config = dict(
    num_attention_heads=8,
    head_dim=32,
    intermediate_size=704,
    vocab_size=1476,
    hidden_act='swiglu',
    norm_place='pre',
    norm_eps=1e-05,
    rope_theta=10000.0,
    init='normal',
    optimizer='adamw',
    final_lr_fraction=0.02,
    batch_tokens=131072,
    max_seq_len=384,
    dataset='wikipedia_en',
)
MLP neurons of a small language model. Each row is named by its layer, matrix (gate and up: input weights) and neuron, and shows model dimensions 0-127. Each number is 128 + 32 x the weight over its row's rms, rounded and kept within 0 to 255. Numbers have three digits each. A neuron's up and down rows have the sign that makes its largest values positive.
A block is one neuron, or neurons of one layer that tend to fire together. After each block is what it responds to, as a language model described it from the Wikipedia text at the highest values.

L7.gate120:130110162132176085128173137097155085120133178029108136190137146103113094142169131117200120144149122122132098178078124099087162135129142065121086188163170105071146219148162140182143112138134107170111119137132129119104163082124138114187161201183129111096147155138162085113083164143158152149154127107116183149131101079157120087108090080130142115145130135115187128148136196123088076101174
L7.up120:140105137128108139106155088149135125075166199171117135147168120146096139103092132146154168082201150102134101115155121118088164061160139153063112122151071093165115152112141146165165100154146108086132119117113140155133167111147078112125090147197116145161110120152165133070146165107102097171090109106100102109125140145067073164156155112097050127176092111105175095134119145197082156167103
L7.gate201:159200109145162107110109130076131164122126137146086130124133200146111115113066141155204102129112107094127087163077138064171125128153129141133099119155091111144089125172148157043137120145114105066163142161100150170115115125103091132138152153117128133042112117130116086170154132160122156150103175133185097117107127101111123118168083114104114149140138108106078138161082150084108119132065
L7.up201:166130132104184127100137108102115110150122151147124114103137105169111143148163168126126107161170150124110144179155055176130163164104076123153135118115103049135117111108117225057185141180177150094130173158074116105089159103112108065141088169095142133086126195105179168082086136150185142093109051131126139175113147111139159119085099107131126108095157129093169117143113101123122122174132
L7.gate274:245112079145114116103144160149121134121129125154114122138117132191173118090057175171156152118080135121189175214106127118112132088135146144052131111148117113097141191153144133132152084166157132108134125113147105103160117147109118099108144103156116080124170138106091155119129151146170075112098101160201154061073163103107107162114103152180088121105095172112140118117108155160140147157073
L7.up274:103100107094143155159144108127132152145088102121160180071124100156134148139188094192065083113131127116103090144144104183119114115117082132122130147159154108138155141134096121195181152188142153117177139114177132119095144108183152104137156125120135115120143168172179022093164106133123182085123104094104177154092052080151141170095123123108094113070122172091148127082125085070086131154094
L7.gate647:130145131144166128181092102164109137137193110178131098165112174092119110112093153099147095088076081151122151164113149049178095100154124088141106133180109112088185115121104118109115149088101116098097109115154083157103144124126126121137167151084184134143149175155107155133101189155198165157070089128186139106096121161082132158165167156183168128154078165165140118132112123069092087117085
L7.up647:186145091116131178163129149121165174152125156144152156125146102121112112071120138154088070172090136102184119127114154176150132168145069141069096122091152062088158160135142078122167108045163095129089145157089086100087131142171157106146161128101141113087111166192105097092219146117143104139095115144134090155089190135162097144065152115165136099110091117109114148099173134099082049099107
Responds to: Continuation pieces after a short fragment, mostly unit pieces in infoboxes and climate tables (the 2 of km^2, m of mm), plus abbreviation periods and mid-word pieces (Mr., D|ied, New D|el|hi).

L3.gate19:095093070100130163151167110139146110121145213143111039120111136124077172124145153132126146061175156102181143123094110083120173122147124106151129132160132135135145063115098149183120105114142142086169158081163146177069131146120137134119150112125140097149140095130207103173173150131140098174201086107140123096118092147177080120137067138103103099097143115168145105128165180070222151096127
L3.up19:130159154107112099105119186132134137073126114131093185176142102159144140101122133154076127093108148098175121151143166113108089130125169178109139122091135105087081175173140155146156169131122161131089105116110149159206145142132144151104121121178027216103129120129106143135112131158146139102121155129130140126153140105146145170195126098089189129202137106192122114083113157136152096126107
L3.gate49:073135102083115111138147132101150160147153187142086152103128109137099151089177114118154148152118141104159121126140155158087066153127047166085146123124191096076126117161108135186127109075072130118144115115111123117119124142111106112181117124186146106115106144172168104173109118115071149152166096119162094143255074138167153113087125122101147113100095096121168153122084136142125171171096
L3.up49:153104080126174137148056106134154127120170163106056106120122170108142167113087105133123143106088148075153147149080158124069135092166173157096144124072082105105139083138126157087123127107075144101127137117105119189136134171091128113141156122137105141113079156136080156139128090109057105096130135138081046134113091122139081153080127115128146169118091166168215129172164096186118132116095
L3.gate115:190166093057072103138168110164112108163102097158080129125083112111148076154100074136116113138102126136116124060069097114164132109112114094148082101120115134075138112146165155099069169097122122113077150169150095137124087092099082131135111100112076166130101113109152190145081148182082078138176123137147124103169135108103142112127056097120079127137136130159144110157174107073210124150141
L3.up115:069129102158112117153185119104146175136075159128125150096125054094094124170122163128135071145164145086120112180136127078086102152090154102123184119144121123033103160059107157145116111141146124152156167179135116175171107105153166109087120110079056083092125142136194174101135133090194136108145090116159196055174107130125086143107128104081109147133043153121102088125144081137117134126155
L3.gate148:141117130103083089174105148139141146112143066166169128203101137155129118076175140136165155136140145115120114099117120096089109214205131103073036120112185142138123169101121196147147117114129139161120165231231076184116096083118126092135099084130104160125145123128116089175166080154133159087117144180094132083080123144109115123161094123090133134153119071161192124151110097108100167136073
L3.up148:122160058127120115139108138124113182064131153113080105158148157094157116065161107106110133142121130135127101108141153172095121201151164157128158116096124127175112076136162248159098094117150135163145150157148128112138118168114115134127122111139128082087135111176095065169147130127106132145096153106088080123140155130113100114104190174087132101135141158063146164194142120150129173108110
L3.gate187:118076117110093128089138142111089139137106113132114115122129181136110123110139121071134122087154145087136110121130127111120122172121122114168142150160096127144138130121082128102146141176223126136148139062065100162205089153082136086144129098052124098103100148120128123115158128131183152080114127077165133154105094111081115195118153091175120141153164206080147118108104061099166131124073
L3.up187:098087072120136109146133083079101103042072133157112127158160167186117098129136172119147137122153149165134169171124135147148131081207174139181164126099093072134153093172093154216149177133183138166166127091120176088129193145154103126142125158089115132115130071154129138207166145096146176112162125094137142105119148106102114152149105074134150081109129107148084121116131102126188135103108
L3.gate213:153150157084169140103147115141113131086087153101123097095095186131126127186103106132055098105124138101090141138060079095119094171116206117098147118127123188127104099112123166082098121197109130152159114212136125160126106118116099123130173174129049147165079113117165115134049072110126098095084140102141124144109145086103122105120122066065103135158158131121061137172133061083126114109059
L3.up213:112136096101194153192089128121056128086128132141088061120176222119134167146059137164052109143138109147182155113095150134130108216145150129091193145121124111175191147134145135111114108122182108161151159137143120157180124111120131161114115139176123162081156143172116168134124126132101188119128086106130144145084145145075114118093093075128139068172133177120172166104172103121094175091127
L3.gate281:155117147168108158161109123085131134072140130131095131141145071118104113124142146141149107071160157145182099146155153118126122096112150185094142149155166100073171139119111163122113111115142148172151140085151136195163121120106156133134136141174077145111168138125161145160148075126117139126132090145117145109118113142118057163062153143140115111151114167105172116177097132101091138114157
L3.up281:141199161148131081101240146139122147092080096138144161114075052142114123155137160102113086145101164188115125121156103089121156122141140191083134145145145095047164183144082116177131178086183151123118124114084146110114122086193132094127117115151042145131088097118162144135123106100127150142150064150156164031139165158105119158157126139185129118145125102156160170114146133117142041127149
L3.gate321:106161100122089121120134090102151192099098126127083110143135158121142110113093141080138154141117146159103100120123131099167091138162123082136097102087095148112106085203121095064167105137163150177137059141175121171136162123101100138161094132116109161142183073104211090127152088154129118141126127112168131081194042100127154113106176096111150150131152136137169133153113132159120106134158
L3.up321:097114083170102142143097121101151152131146143145098089147162101071119122090156160082102140075119128176195134121134168106122110119147131130141086099123110122116123135168114113074162130189156116216148121162178109120125098138103115177090150173140096155091152130194176098130150077125121162133130106127196135105186070132093175130147128180142181080164139135074144145150153165190150168134157
L3.gate347:127122089056023162157166118113168124098088104159148118056136104115088144144072113073138144074118149147194130135147172114122110172134158136168140133104080146098084123158113106121118083206126117146103064159127162121140126141127166133060104120137095088127113080124153102146107099098184146183111073099127117074080096154178168073137128110108125181090111075171132133127097116177114106217141
L3.up347:127110096148092097091151124141147121061088111137108104156141184164146192194119126149131092146149167159159134153096182101087119141163129117112175098076171105089148150133096100175143160146139128124142123163125142165178189173146160162144100180176046131066100080116124132134180157129154149163162106094144143094150170127176067120154126087087157138149144085193111129170097115110146074138142
L3.gate348:090144108150085139107144146115083156146095063158176140122191150119137176054174151100120211155109127075204116111176138106084178166131134090107110118135107120118104135094142109121161175068168141117188114111111164114121151163115108108157127103118138145100143099149082131160158118114116118091180136148124097093176122141131110156100112161157129069122150103080202188122142153199144143188136
L3.up348:081140139114173061150119076157097124156139099122176119121149143107156142107053103150192100094136159169178075098116135061103144145073099162148128115152111104133199105144145152046071151129079135151090077117164165149142125165152142142158083074119122145171121172113119125113132116086092074122099121158145138085115113128114065105139144173102148102131096102146150146151172124106164150150141
L3.gate389:057136155094161136120180153156197127104150110076092124093124071192099136177137111165137099103145105102099053135182050128136147099116114125109121087113128129162146132124159191100101163107142159073117146129094131098134199118141086130105144184165088169152107094126121109157135119108138152105158139146089140145185132089113169134110130100093094115097117107085103138161076147137173162105071
L3.up389:127129145141114123117139157159122118102113085162130141054159144150106123147097126168107128130158069120108121147127122115138155129104138047169127097106184152163121130166148194147053206080144147112087145173160129190107159127089115135118114108149128182129082093099122104165145117117128155090204162172131155179155099126129098191183139109178101146127196136121129152121138145099115165138151
L3.gate486:098129117095124167148100140133109137086090100102117062140176134119137152138115113134033145106109124121104173116093142101149158188145111126107152131140117126110014126156089186120161127135182114209144112151119182131095167127109153055176141131069105142125112114095168088152172117180119086106132131183171110124162160158130130191231171105134123130137170122105108144153131133085122120150159
L3.up486:123124094069135121183095151105131127124152123060181096138186159137198217107101164132131115092161141148161116113107121106107122115130164139134143143143155180141174107194144154114114125135119151160115064120148153178107161094151162115171132135102173124138051126114138122067147205174083112090146101078194088148109188109213068172165135121142148155118136173126137135150109084111144138046099
L3.gate519:188069119134113104093092079085132112156140124153080154129099116139106135098141120143103090143151119102135122079096158126102109172141173133139080101138127107108227098117073142222187128041149162048114112076065101121104148125142057127120147128150145151105122103154119114105207112155122162155176113144188162115086072117103095097101105133115132143145106178158119155116144152063139076094136
L3.up519:163127118089191113120114082100175102091160109195120101129126166103077156119138120144115087151113155173118088061115188086129099149129118169130101105107159133137139097165078158159137093117125088135121164023147139126151218128205086118221109156105100216123118143096119143128155131110182109198105105077156109143181107131128090190120146094131140135081147151159094156103104124101153101085123
L3.gate549:176138181076137141053149165118087183119145121149141060108126133121173168101139158161056139116159084040088153141142122103178149102115126132083087103159179132162104112097097160121114165183163119136148085145131123137150128143140147153135148083097139129117135109135174109127108092133143154165101150125097155099163104145032169221185121168140103104145167089116135151107076128142132139159085
L3.up549:206162072163145190186121072166110062120142155101112108155145105139134069125155152198127126150099132110160161103096122111145144109162112110141099142134167150131128118072046139153092073061157157159154157128098166154101112176116128141132129143128156149096100148151155140199151146153064112176130104107167088156135154176090178067143079157123156122090071106111153078098100132094155107060124
L3.gate570:151130167088146129163089162131134118151157099121120143198170117105201114120144122081104183104146087067087175123096182103167126173114126133073160125103129156081030115107072092143144099147146141163135141186120119141101107077123097126105150164152118172121142137145117113153140163118204059120199080140171148144098127147086131139152135079130144080178159156199146133137098129110081123147135
L3.up570:173140062122109113136060169206166131140160075139081144108174128148164169085158145191124131111121102085125093110086131148103117093189186107116169126104134123125144145126157167127110097152130134133111135146143134147127148170129129112160107137124115076106107138143160093100160120098095168136050155101119077145088086136112088140118116084097123159124166153104111138199095082139132190107092
L3.gate585:209127133095091160086148129188135062133163155110126091083128112145130125212176193137156138107191099153145123136077180169144124082143152146144202134157090118150105156124096109140087095192086110174170112102091113113133126165112132140084143113124116105074103156180102121175118072138130132184107101154122129155141130119107148157139182136097138137134142151194152122135081108082126172119115
L3.up585:078154116148165155133090131162141135068099160101123105078189147133102084134142079127077151136073126150175129120124091139091203096151105120081098143071102095157094134055140111129129093086146108137069105095070170143108116146087116071142095167153126135131179139119168121141089157108119108157137128133134128154188142171022117137122140101139183145148110133066117132119189155135155190027142
Responds to: Month-name tokens in date phrases, usually after in, on, from or a day number, as in in April 1917, 29 January; also weakly word pieces like ome, orn.

L3.gate15:151147113151112163118172133149127168166115166104082127100144088157151127153129067158093122139171091105105110113140152125155092120126124119084082157124148136142083157132196116150122120068120118110150043164155096122064106074176154147164150128162110177126085147141151044150107126115106172084131097104164160147218083136110193084193144108098101115133143104136051126168131199087154074130162
L3.up15:132103062158145100131173126075126057110124117169172142220131161134142167102155174135132116089141173168175093122113096110121138095060109154160177108071123130142134123142136109158172183092196141146153186089099182164175167138177176084177104158142066211167147117117101133186156126059160119135164149124142126106140134152200103176075112130117143087152136092128136104147122112159127097134139
L3.gate25:082186137109067127095128097168126106134105132074117120089103192041085185100123079128126113049123120098116120084087111128140143122141070153116138124097094140115127154100098108104105105198096125165155152162103088149101114137121177179107093116103169144080162141107104085130106172164154125059118092092177133145046026126080128143167169088097113115134132174105075116135130094111094178132097
L3.up25:116169220087150143141150178195184131161148118128150114105108097158073097135125180109154112102115139164086091109188117144169169082099120165099135119178130046123138151143082078137156137146074129144135152136094175095139132061096091087094113138139133110161139146132105127103140115107189123075078083131145114095172082135154128096156092136100175099122090147178093132137095087145089093133135
L3.gate37:117168048162109052115166144109138116148125160115176105146185086176096099096107103123091116177066117118122142131122144124118156174070077164183173188105098110099121114114107060127179143143146126141147143232120104107134163124060128146129136101169142142135105058115158163187126119122150152087156116111138113156152111110177118117125111084121139103141098111071070163157159116138115128124191
L3.up37:035177131084106127148216055139120113065080151144126086170136161158109208066116161125126138118150150142105149106138152096134130185115113108105125140106091114074078172101070099141166195109193118221108154130120118156135111140128196184092114148141098172143117090156158177173183111097169163104168067128158155090141137111117087142147105089111099081109108122139124126128113139124105052084167
L3.gate109:168111126133094144163150128122124131171106115128154115115176160134088115171102130100224111155165114069117164098134125116128147093153109092128184141127108117010139104154184086221084067153103123093137067129156121135133102147082099144087118056083095164111125169109099127128107101148136132157163076082100107134137106159128155125128121156117093116107110132126176147198090156164054123169124
L3.up109:144152081140117148099172132138117162098111182091215112150146140070102085161123115170202096178046152095125119106088074129113130114186148118124135135120114143098149117085176124141022128093132138106124142111098151079113130197154120140126132077109164126126169120069160113147146195165150141133129072110131111115111164152112111074087121169112167076163074074110162116152166156125160123083119
L3.gate161:086126132168135141199174068098131104074090159074135137179133159125155158148146141100100103124104112120185175011119142104134177104098134161112144143125168105168130167107130126145164127071160107137148185146093162113122144169123150181101145098133126139127162166188112131159162149171090134134135189117127135160093128135122164075117084113135123098078142152071074113166119155124189122050149
L3.up161:078176145099080117109143136056151126093084161147142079157137112151145115160061089176087091120093140094134112086125136050107143128106096131151211150121150170109078109144104155155131113119175146148125139116134177195118145135133078121116140104107097150134106076136138057148119077188208107168124148137123172146136135162120153120198180106101114097146119116073128121070144103110135163087154
L3.gate199:025112117135127111098171106109185137099081129069104102184153136177166147197155074106132129116141142107141201138039209132146121130121126125128095166082128099144115151102131137092105090102216109119084147110093148095096137164183125113151108135156107135095162097148123075178136143119147118153088131122143128156209121117126116119092120123188081137149096082154113113148181154061183139078168
L3.up199:153135110107108094091129192150170120126133178106109148117144111130153146152066125118134101148129152126160113163128160084113162086122066071167184164120083121130117124177111125144133089116094126151146132121084145150182194123124112114160120112135136093113161107077114158160166119126129121107098118164090145115133102159146119123146152106174196095145072164030110127135124132082122074119190
L3.gate259:167121086137142081085172049089144133133127101164109080170200196134143163129154201109160110143148114146134134180147152078186091152134079126053153144155129065084092083140116107199139160105102101085088143109056116144132121141164137096096151079127096079107108166125107110130140129111160144118147109119114202099174061211089127127168149178147145105186089070059144083102095140092109082127121
L3.up259:106129139145139130141097130133128136138106076108069130101148098063115184131115116146161217134141133109136153091096110142087144133154161104126154110092137147160168089114106165154089112050097099100146140110109176137082135141117130148159119091113112182074088092195152130120139203124141093144153108122133141127168132131111155145112129164108186167150164182143170132141132100136097129116117
L3.gate288:121140156086105103084119120153162113102072071124145176126132119147157131119115098202131131156051074155110103075135150107139092141144142113162122095129144155137118140127138174105174105133140139155068105145129094123134084126065132132098181098040104104093194152102104110119109095126143167115103063174132124162129131073103124117177129128093126176180118134167165150057091178103158148143170
L3.up288:173118135166122123119183097135104152124114112130155167094095118142081170111114176153101163166170153100090134143156131163164119146106033110070105106128192132095045137082128145148130137109193113130129116111158127163113102051105118154135086088149117146116136117132182124130150134162156135066184086163150199108153107194091083156210144103146114087167180111134178086105142123125076136090158
L3.gate328:150151154077098097102113206106134114104091135119141141131105167128178116113133156106115109155076152114137106058109113088155120136123183126112180130157111108088169094128124153144132148122190127112168192108135136123152116133050136162114135125099094097103084099158160125156143126163125149075119139087158155146134200094173123116115129124126143151118121163154105083099122122080126085051221
L3.up328:153113128139098093124139098130140089122106191130136138090129190136115133113153155122156129140124133126139073126117163091112190157091102113088122135175136117141120130105084099120199099095129113135143091157093124222141124170114150156120152107162151162136137063138090163094151197194173093118191130111144152139122142166183175121179166085143137049118128111126165111087132110068132094137140
L3.gate337:100133112137070175102145165162053115161186091094128194111112183136139155110072101131179076138113147139190119133157072131141148146164121089175092114153207156122103127166206146155110166131154146132097160128113087100152133170105063166158123079164132116139202107103148121088192206162184123104148105118117130126170156119087163130116123160104171151160132097166150125070163151207107163159166
L3.up337:117105164110100140131127139130146141099087114057111130148168135172145149092127061089108107129145120091197086065168098120129221139117111181127159152111146095119154171169126095133159143152214123124139114147125138172201176152184214157054089088085117104135182120135054133149142160149089137132204134079142152142076163112144133170159184175136104140154146145114186093113126127117109149116216
L3.gate373:129179121087113113162178142125158108178083140066151185138144130124160149105168071146061119170123040102109153083124125117162117182136055123081088165106146146119092090127140093138130169162150136133135156118190086108110132095144135148159148098156158125099155170174085171169080158147170147108111096157136112148125103097201149100104099117150177123135139182077089123141150081104139122103136
L3.up373:138126141101126051107152085122129132111126156030094092147143144127167202117140129134139065151093104097095096148089127080135147125131158125125184160063195156132109055132109108156081161143164120129150062128079103208189151099130167113145150110154048185164110103129091149148115083158158106153137098112122142076151102110172123169143149081139107096178123126121059136133155095107117093098113
L3.gate507:146103116117090120177116128179124101150123113158162194163136089112171078130090093086104088203056132082116160126088161152141163066136144138112120103099114137134117104117138123161162051146130133127122096096132084162154176191089114137152168093055120159122128107115093139158110128175101119141121087111129119148128134075103083144156119104058157116141108138114141129204117115167108089113127
L3.up507:123152060140169118095181106094131098108087153082093120123152205164171177071145162078117127198146150098123154082144100135137130167134060154086126153068153098085150156129127090198128088084133123094097093089129228182140166131150104125146123067182143159138091116145148182138148162167130135168163121110137203127114154147186089133158134075162152042136113134158140109167119116109077090103157
L3.gate571:071107114146165093134134100186061101107100109117155130076138206143114121174122089117142119139146116126170142070086129121128151096170100126086150139134161126107091114118172123188175146128180093147110160107033115119119159148145110186089120161129112162074161170150155195127095108124095110148104073124119151120102128143062090053170081116102134156100105149115160144144125117143073124084168
L3.up571:132135127102119125082087105143164092117120096133074114163146099107165168161109119108092103120117123142081150114156169086083116201112099143153130140103111155128063132150115065116121146209140130161138103105114136147160134096100130093134153136108085148152148136148154108134104047213201128092118115100101160117126076128164214159103135092137128095122074115135123124119104124064090059142122
L3.gate598:103109107105123161132166145104140153145137123145136110109113114170129136186074086130150157117111164107155158101115131118175111108133117150082177118176103112099145124169112117131142097168161123083146105183111150090072159147100123044119119102155110118140135167136146120139166092124094183114152107126182117153196116128152154106160086193195151168136067136095161129094121136074168081075113
L3.up598:114111082123139151152133121119136153126136100146126082106116104177088104156064073174116141137124154080136169067092126102119117108123121162080135121172142143125129123156110142090111082128139139064171115156147156142095158161097131058118103083142115125109132169139147119138159064102064158101113139104134089161177139149135168091148076156195148153138059121107137130111098156085176083082127
L3.gate635:080079111132053140103156162125160149132109172150151119067151095174114156150104132164053097172128132148161160144168117139126073093132119170101173061182136071124132126125095114143099076180160115090172148162118075118099115184151143124158097131077078121180199129121085141148146140163127155175113126092179142147154177121141130090108103138122074110136120096062113162111082094076150099122153
L3.up635:108130071146117139136146097136155125126092098147122128105174102139110096073132135098163109204087146122138107082115183078186171116118097069149087151154149123091107147102098109140149110139171117139191089085141167133109085141083138147120146051152153154126187142140224151181115156140100161058198115143138148144193118176159151092144107099174122088089072119130157104124130125153074113104157
L3.gate663:079158129126129125132107103151120153088048073159158115194119141151105123141125154130060120141073124113147120130182129070101133110180166168118186117140138132128134145172111177185105144140144114149170140116105092149157112170145135087089178097129137096151086088118144147132159123160158120075102118191164102096107100144155151131138255057109110168095132101096153126100135117143109169150165
L3.up663:094135128121109113062176126096151130017071102158147119208078163120135163102162104098125097189120155074139107119106113103162103142148128115071160132131136074115139136117069189193151110089186126126145175105115131102183110155173188161137128085103061124139128097163116150168127131086125126095101122178094170064151121142101120142093162115112078100130112125104173162132169133134136081145128
Responds to: Closing quotation marks and parentheses right after a name, code or gloss, as in "Corvette", (CEST), (1.0 ha); also colons and semicolons ending a clause.

L4.gate630:122095097049149150146149133138128225103111083139129109098103131132204140205101159078163067204135082135164128111107120072117089190174163145108150190130103132107160090119121152116152121112139132149118087172113145154136103110101124106159106162138078107166140087147126128178177103149131127150111123125157082127071104050151096163156113109157121066124122156148096147159120096086113153119131
L4.up630:110087072050128138149119137133125201068104122144155092079102137127156158195091135116123110169136132125193151131082131083109137198189158185115134130118114150123154077092096173114122137112141160147138106179122125173154109106086115101124112169110092097202136116115115145174173090178132147124121132113093070121036116054160121160141096118128131043111136147131134140125125097123127193126130
Responds to: Month names inside full dates in biographical and historical text, either after "on"/"in" (on June 8, 2011) or after a day number (13 September 2007); weaker, scattered hits on "in" and word fragments.

L4.gate600:155102163148107078090140135139150113098066127170143170190128098174108152170129155137146107136112132120054098121154129116168128141098073128106196144165149160088126164147124094157141153162160081104116153131157145197120109092155159152116140145171080142122104117132083141108143097152198174172124069121171221125109115103126124168130167083177096162135158124071071124090058108100090097129148
L4.up600:138120158198143109162180129116122149143156093152133163139133110175108100176143129129121221103144146127104182067131135109177128160207137061137086145136171156139155122097189141109118125146099111146093132144156087157076138104106109156119130094118152156141126205146082112136089127156110160127109156172084120113182124139111193082145169135106146125150143098070139128142178140091149117021129
Responds to: Closing parentheses ending a bracketed gloss, birth year or pronunciation, e.g. (born 1998), (/sl/), (DST), plus closing quotes and occasional word-final pieces.